Weights of a small GPT-style language model, trained from scratch on English Wikipedia: RMSNorm before each block.
MLP neurons of a small language model. Each row is named by its layer, matrix (gate and up: input weights) and neuron, and shows model dimensions 96-191. Each number is 128 + 24 x the weight over its row's rms, rounded and kept within 0 to 255. A neuron's up and down rows have the sign that makes its largest values positive.
Before each neuron's rows, "fires in" lists the words (lower case) most often at its 100 highest values on Wikipedia text that the model never trained on.

fires in: "nl", "won", "games", "win"
L4.gate872 [136 103 111 138  97  99 173 154  75 108 119 130 179 116 133 109 120 134 132 128 130 157 119 130  90 170 126 165 107 139 159 112 115 138  60 126 117 110 107  97 127  88 128  99  97 179 140 142 138 125 123  83 110 134 119  85 129 111 186 136 136 144 146 157 144 122 124 159  92  84 101  99 117 134 124  98  92 143 138 164 105 151 110 128 136 100 138 102 163  66  67 135 146 123 103 142]
L4.up872 [131 124 138 127 103 111 102 137 113 100 123 133 159 161 156 121 131 164 132 148 124 152 162  88 103 115 143 130 125 116 146 103  96 118  59 127 140 112 192 137  99 109 109 131 139 143 142 115 132 142 130 105 131 144 140 137 137 146 115 153 150 155 169 164 157 141 119 124 167 118 115 119 146 130 142 110 116 132 175 148 171 164  77 121  99 144 126  91 118 142 127 109 114 126  76 152]

fires in: "each", "first", "last", "any", "only", "himself"
L7.gate49 [161 150 104 110 112 173 134  83 112 124 143  92 130 109 122 167 164 120 129 140 163 181 179 125 135 114 146 130  87 110 140 150  85 110 112  70 135 153 103 133 151 112 119 145 156 171 150  91 118 155 153 142 134 122 127 144 133 102 133 127 150 120  84 118 185 104 135  98  96 148 110 149 122 162 164 161 117 136 117 118 140 148 136 157 121 180 133 115 166  75 124 170  91 133 105 134]
L7.up49 [115 101 127 170 108 104 127  88 130 143 113  74 138 151 133 137  91 116  98 143 121 117 105 131 132 140 156 122 115 158 124 110  88 141 124 137 103 142 110 107 134 126 176 131 145 107 100 139 103 142 123 130 142 122  87 181 177 113 164 111 133 129  88 108 116 140 156  96  76 145 113  86 142 150 100 174 135 151 134 119 120 161 116 146  84  92 123 138 138  78 134 138 116 103 149 108]

fires in: "set", "one", "software", "netherlands", "every", "setting"
L8.gate363 [ 94 132 130 162 101 113 161 143 151 138 132  94 120 129 147  42 104 162 133 107 167 101 126 137 100 139 107  66 115 161 143 149 144 114 161 159  73  86 139 101 114 106 113 119 149 134  97 132  80 135 126 130 130 119 153 118  70 114 152 130 118 155  92 118 134 142 124 110 124 111 136 111 148 118 167 160 112 112 156 143 100 114 124 172 139 119 121  91 113 118 106 136 109 106 106 144]
L8.up363 [111 125 141 150 126 118 119 133 139 133 128 127 144  74 128 137 120 102 110 107 186 126 107 123  94 159 134  84 135 124  82 141  82 145 191 168 102 132 148 112 119 127 115 112 143 143 116  92 161 131 121 114  88 117 130 135  60  96 159 115 121 115 118 118  94 130 132 144 117 136 132 163 128  85 112 130 137 132 109 138 143 129 144 190 133 117 133 144 138 106 151 133  84 130 129 123]

fires in: "several", "a", "ve", "important", "numerous"
L4.gate673 [124 112 151 151 156 151 103 133 133 142 127 125 128 145 161  99 130 147  80 161  98 133 100 112 116 134 118 123 133  95 130  80 132 134 103 103 128 172 139 156 114 103 157 132 126 124 119 142 137 145 133 171 123 140 103 102 113 111 100 128 155 150 123 108 165 133 178 134 140  95  97 137 124  79  88 115 110 136 140  92 166 109 103 177 118 125  94 156 154  99 110 128  65 109 147 155]
L4.up673 [138 105 111 129  99  99 214 117 135 115 152 122 116 149 108  86 176 133 105 105 132 132 127 159 175 149 115 135 128 111 152 154 162 130 108  85 155 133 110 135 157 154  97 113 150 154 133 157 133 129 128 121 167 148 111 111 101  99 110 144 148 122 133 146 123 126 100 119 114 139 144 119 106 160 122 133 112 114 111 123 151 117 140 142 176 140 136 104 138 121 136  65 133 155 146 152]

fires in: "early", "any", "third", "thirty", "are", "following"
L6.gate475 [133 105 190 125  91 152  85 128 153 142 124 104 112 139 148 105 143 133 119 128 122 124 124 150 110 129 128 137 157 113 130 144 117 139 119 126 108 153 126 118 122 179 127 107 135 142 112 124 171 161 144 134 102 157 114 130 121 137 130 135 138 114 168 131 163  83 144 129 162 125 117 103 139 116 109 141 134 123 127  86 139 142 126 155 158 139 130 155 129 162 136  88 136 113 132 133]
L6.up475 [106 102 125 152  86 146 127 160 121 121 200 122 140 147 120 155 123 176 138 107 185 112 132 138 146 102 153 169 109 130 140 132 123 114 148 146 143 170 150 107 140 133  72 103 152 130 139 118 137  88 129 100 161 125 127 128 107 174 138 108 175 162 126  87 143 125 115 122 175  63 155 137 110 126 158 156 121 137 135 134 125 113 130 175 135  92 137 112 147  81 147 107 181 108 137  93]

fires in: "them", "often", "style", "century", "behavior"
L6.gate142 [119 152 156 103 138 179 130 146 146 142  71 149 105  92 109  79 142 131 102 103 104 143 145  87 135 121 114 157 126  76 150 140 108  92 113 123 141 101 121 116 119 119 128 136 130 142 154 156 103 137 114 116 169 119 130 141 103 137 140 108 120 150 101 140 153 146 104 149 142 141 134 222 158 144 122 149 163 138 149 150 119 114  87 139  96  87 127 120 160 145 125 102 156 164 122 169]
L6.up142 [130 117 158 159 152  79 153 129 132 126  98 165 120 147  63 113 166 142 136 150 136 144 123 125 119 133 128 144  90 126 155 140  92 133 156 108 107 119 116 166 120  93 116 143 140 134 144 116 111 108 144 105 124 152 111 136  81 125 135 140 131 131 122 145 125  81 107 159 142 147 150 129 126 136 170 149 170  88 150 107 120 153 135 148 123  81 136 142 135 148 125 124 123 176 178 131]

fires in: "0", "1", "2", "3"
L7.gate551 [102  87 166 141 122 145 114 136 120 135 132  97 101 135 186 124 122 111 156 141 140 137 142 146 129 169 139 107 162  93 127 105 115 147 181 174 135 143 144 130 150 157 138 116 159 135 147 140 143 119 142 114 112  87 125 169 143 119 124 175 166 155 114  83 139 133 122 140 147 115 146 110 106 150  95 130 115 119 106 120 159  83 130 138 169 132  91  88 124 131 111 155 199 135  91 113]
L7.up551 [159 158 149  87  62 145 160 163 141 107 103 121 146 120 137 120 103 111 114 148 121 132 140 133 108 126 141 149 127 187 106 127  90 133  95 125 100  99 156 111 112 138 145 135 135 149 164  93 163 152 104 137 168 128 169 140 142 136 102 160 137 154 138  97 139 121 102 172 129 146 127  78 106 127 131 164 130 163 145 105 144 139 110 129 122 102 166 170 166  83  84 108 156 102 144  92]

fires in: "of", "called", "given"
L6.gate803 [130 132 119 108 139 143 157 150 174  97 142 109 113 137 141 167 104 135 123 156 146 148 147 147 176 105 122 158 161 120 112 128  96 110 104  92 107 119 130 128 161 153 118  94 155 145 135 144 152 108 119 107 125 145 131 103 154 107 126 176 110 103 103 111  82 174  90 142 111 149 140 133 147 146 164  81 111 124 128 150 109 116 153 120 132  83 108 113  81 120 164 112 125 134 111 115]
L6.up803 [195 155 133  95 141 150 118 135 115  98  80 127 121 123 133 145 137 142 104  80 139 133 148 193  79 124 126 115 141 101 136 111 145 122 140 130 122  94 130 136  99  89 121 114 157  87  96 110 124 111 121 106 100 151 144 167 100 142 143 158 115  46 145 125 129 138 120 139 127 132 119 114  91 112 128 144 144 134 164 132 116 100 135 103  92 111 150 177 134 158 104 154 155 128 184 131]

fires in: "as", "by", "included"
L7.gate196 [127 159 129 109  88 128 126 141 125 165 161 119 143 124 125 105 105 162 142 148 124 139 117 168 102 171 116 139  89 131 133 127 125  84 137 118 131 148  98 138 134 126  95  79 118  72 109 143 157  98 150 130 108 158  96 172 104 103 101 132 153 166  87 115 117 135 115 147 122 119 139 131  98  97 122 116 152 122 108 139 151 142 151 107  81 110 136 141 159 115 147 153 138 162 119 165]
L7.up196 [176 178 103 144 140 149  95 100 133 139 153 104  86 115 146 118 145 162  89 150 126 122 167 152 136  94 141 126 144 140 107 160 114 126 128 121 176 144  88 135 153 152 176 101 119  91 129 123  96 103 121 154 125 142 140 153 136 113 165 147 102 143  97 118 110 125 104 116 101 122 140 101 105 156 175  98 150 131  91 114  97 111 138 141 130  96 154 136 159 122 122 164 103 125 135 111]

fires in: "as", "however", "which", "how"
L7.gate398 [140 146 142 139  87 149 130 143 109 136 110 150  92 103 119 181  94 118 151 141 145 155 147  91 107 103 107 118 167 126  95 135 120 115  86 137 118 156 111 124 147  91 141 101 142 165 126 118 136 124  70 147 151 147 132 118 140 159 135  97 145 137 146 122 132 163 136 118 126  99 162 152 115 135 129 132 147 140 127 139 117 103 138 130 102 100 103 121 142  97 158 135 115 122 137 112]
L7.up398 [142 110 144 109 130 145 142 153 114 158 139 125 133 106 143 130 129  89 153 116 132 125  95 131 117 108 115 122 140 127 128 100 132 130 144 104 103 168 102 140 159 136  76 137 126 114 102  99 170 120 140 165 149 119 114 136 161 144  93 148 194 172 140  91 125 159 150 131 141 105 154 130 137 146 160 137 111 115  64 146 108  89 154  96 128 168 143  76 104  67 116 135 143 167 112 154]

fires in: "of", "on", "from", "that", "about", "for"
L7.gate105 [ 87  80 131 125  95 135 138 169 164 139 175  87 129 138 184 141 130 121 136 143 125 114  89 116 128 102 126 147 113 112 158 141 133 161 106 128  83 133 168 114 120 157  99 139 108 111 142 169 139  72 128  95  96 147 180 126  83 161 114 127 123 107 139 148 145 132 112 171 129 115 163 115 133 160 103 113 106 109 127 155 107 156 117 109 119 102 154 151 145 101 129 104  99 115 163  99]
L7.up105 [179 147 131 117 102  83 110 136 152 115 125 141  74 117 159 133 141 130  92 107 120 124 100 149 148 127 126 139 157 123  92 152 134  85 100 136 177  63 107 135 151 118 142 135 136 106 146  96 141 141 109 170 166 138  90 124 137 124 133 159 137 118  92 135 162 120 110 139 135 158 166 130 152 110 133 145 148 137 145 100 126 137 156 123  94  92 139 129 110  97 132 109 151 143 111 148]

fires in: "the", "became", "as", "named", "become", "was"
L7.gate755 [ 65 155 153 121 150 108 109 155 125 137 133 149 123 122 143 158 124  87 162 121 101 143 137 117 106 152 123 164 124  95 147 104 110  94 148 152 108 119 121 152 131 153 103  83 134 143 121 154 141 130 104 189 145 129 127 123 102 130 123 159 107 126 127  99 108  83 105 152 132 134 106 126 102 101 131 107 111 150 109 140 170 153 135 193 156  93 116 134  99 108 143 148 111 132 133 146]
L7.up755 [ 99 123 127 106 146 127 119 128 130 138 110 184 125 133 122 154 101  80 135 166  91 119  93 135 127 147 184 133 139 113 131  70  99 127 101 110 105  98 143 158 101 155 137  70 134 153 111 128 102 138 131 137 139 120 122 105 122 145 128 180 124 146 139 100 120 129 121 133 133 138 138 150  85 146 153  76 135  96 152 151 139 114 153 196 152 131 143 123 124 136  91 171 131 156 111 145]

fires in: "member", "all", "assembly", "council", "of", "host"
L7.gate10 [147  90 146 137 124 117 153 144 127 163 200 122 119  87 171 159 125  81 120 138 138 111 112 119 153 143 140 117 175 102  99 110  84 135 142 121 138 156 116 120 153 100 127 135 106 112 127 143 143 131  94 195 125 114 158 134 130 158 121 160 132 119 147 155  99  94 131 128 125 137 120 102 159 128 143  95 129 157 104 157 114 144 149 112  94 168 137 127 100 145 114 113 145 126 152 158]
L7.up10 [148 134 101 144 153 152 104 111 159  96 131 120 110  83 143 114  89 142 154 126 137 125 136 113 133 145 109 140 120 144 148  93 166 134 148 164 185 145 148 141 145 120 122 126 113 135 128  80 166 126 123 153 112  78 136 163 130 152 133 113 132  91 143 115 128 122 176 138 135  91 180 130 117 143 117 119 146 125 142 128 124 119 110 130 136 136 115 143 128 169 138 176 104  94 138  98]

fires in: "of", "until", "by", "before", "on", "and"
L7.gate107 [124 129 131 157 133 137 101 104 130 133 144 119  98 153 117  88 103 114 161 136 117 108 146 132 147  93 113 121 151 118 172 161  93 138 141 126 115 109 185  84 144 132 189 124 199 135  93  92 116 112  97 146 121 128 141  93 113 123 160 142 148 117 118 164 106 166 113 143 155 122 116 129 144  95 136 133 132 162 158 102 118 114 111 102  89  94 123 151 115 141 147  89 105 151 155 153]
L7.up107 [118 120 123 137  86 128  94 100  77 147 147 111  92 140 159 117 136 166 161 107 102 135 120 133 145 105 127 107 134 111 143 163 159 142 161 126 152 137 121  97 184 146 177 126 147 119 101 152  93 148 127 137 128 112 131 133  89 131 118 136 132 106 158 114 104 153  94 122 121 131 115 136 136  94 124 132 136 143 146 144 167 125 107  91 129 154 162 125 143 137  78 177 153 124 128 136]

fires in: "his", "its", "mediterranean", "philadelphia"
L7.gate884 [ 87 127 120 134 169 156 124 131 104 126 114 184 146 155 128 141 120 160 146 142 119  62  90 104 111 107 144 117 136 157 146 146 148 139 128 139 139 112 138 139 159  66  93 134  91 111 101 128 118 164  77 124  86 129 140 153 125 142 155 119 100 101  94 104  65  80  86 143 114 161 100 134 140 122 130 155 147 113 106 152 118 134 162 142 117 144 161  67 121 122 148 138 124 127 152  90]
L7.up884 [154 113 110 174 143 163 133 136 114 127 105 111 109 145 131  95  59 180 132 134 112 121 103 145 147 158 130 161 163 109 130 145 161 132 160 126 147  94 161 147 153 100 113  89 160 123 111 138 177 160 154 120  86 146  90 167 120 131 132 112 129 117 140 114 117 105 131 160 130 112 132 117 151 149 119 178 148 149 156 166 162  72 155 124 115 117 153  97 100 139 146 128 105 141 136  56]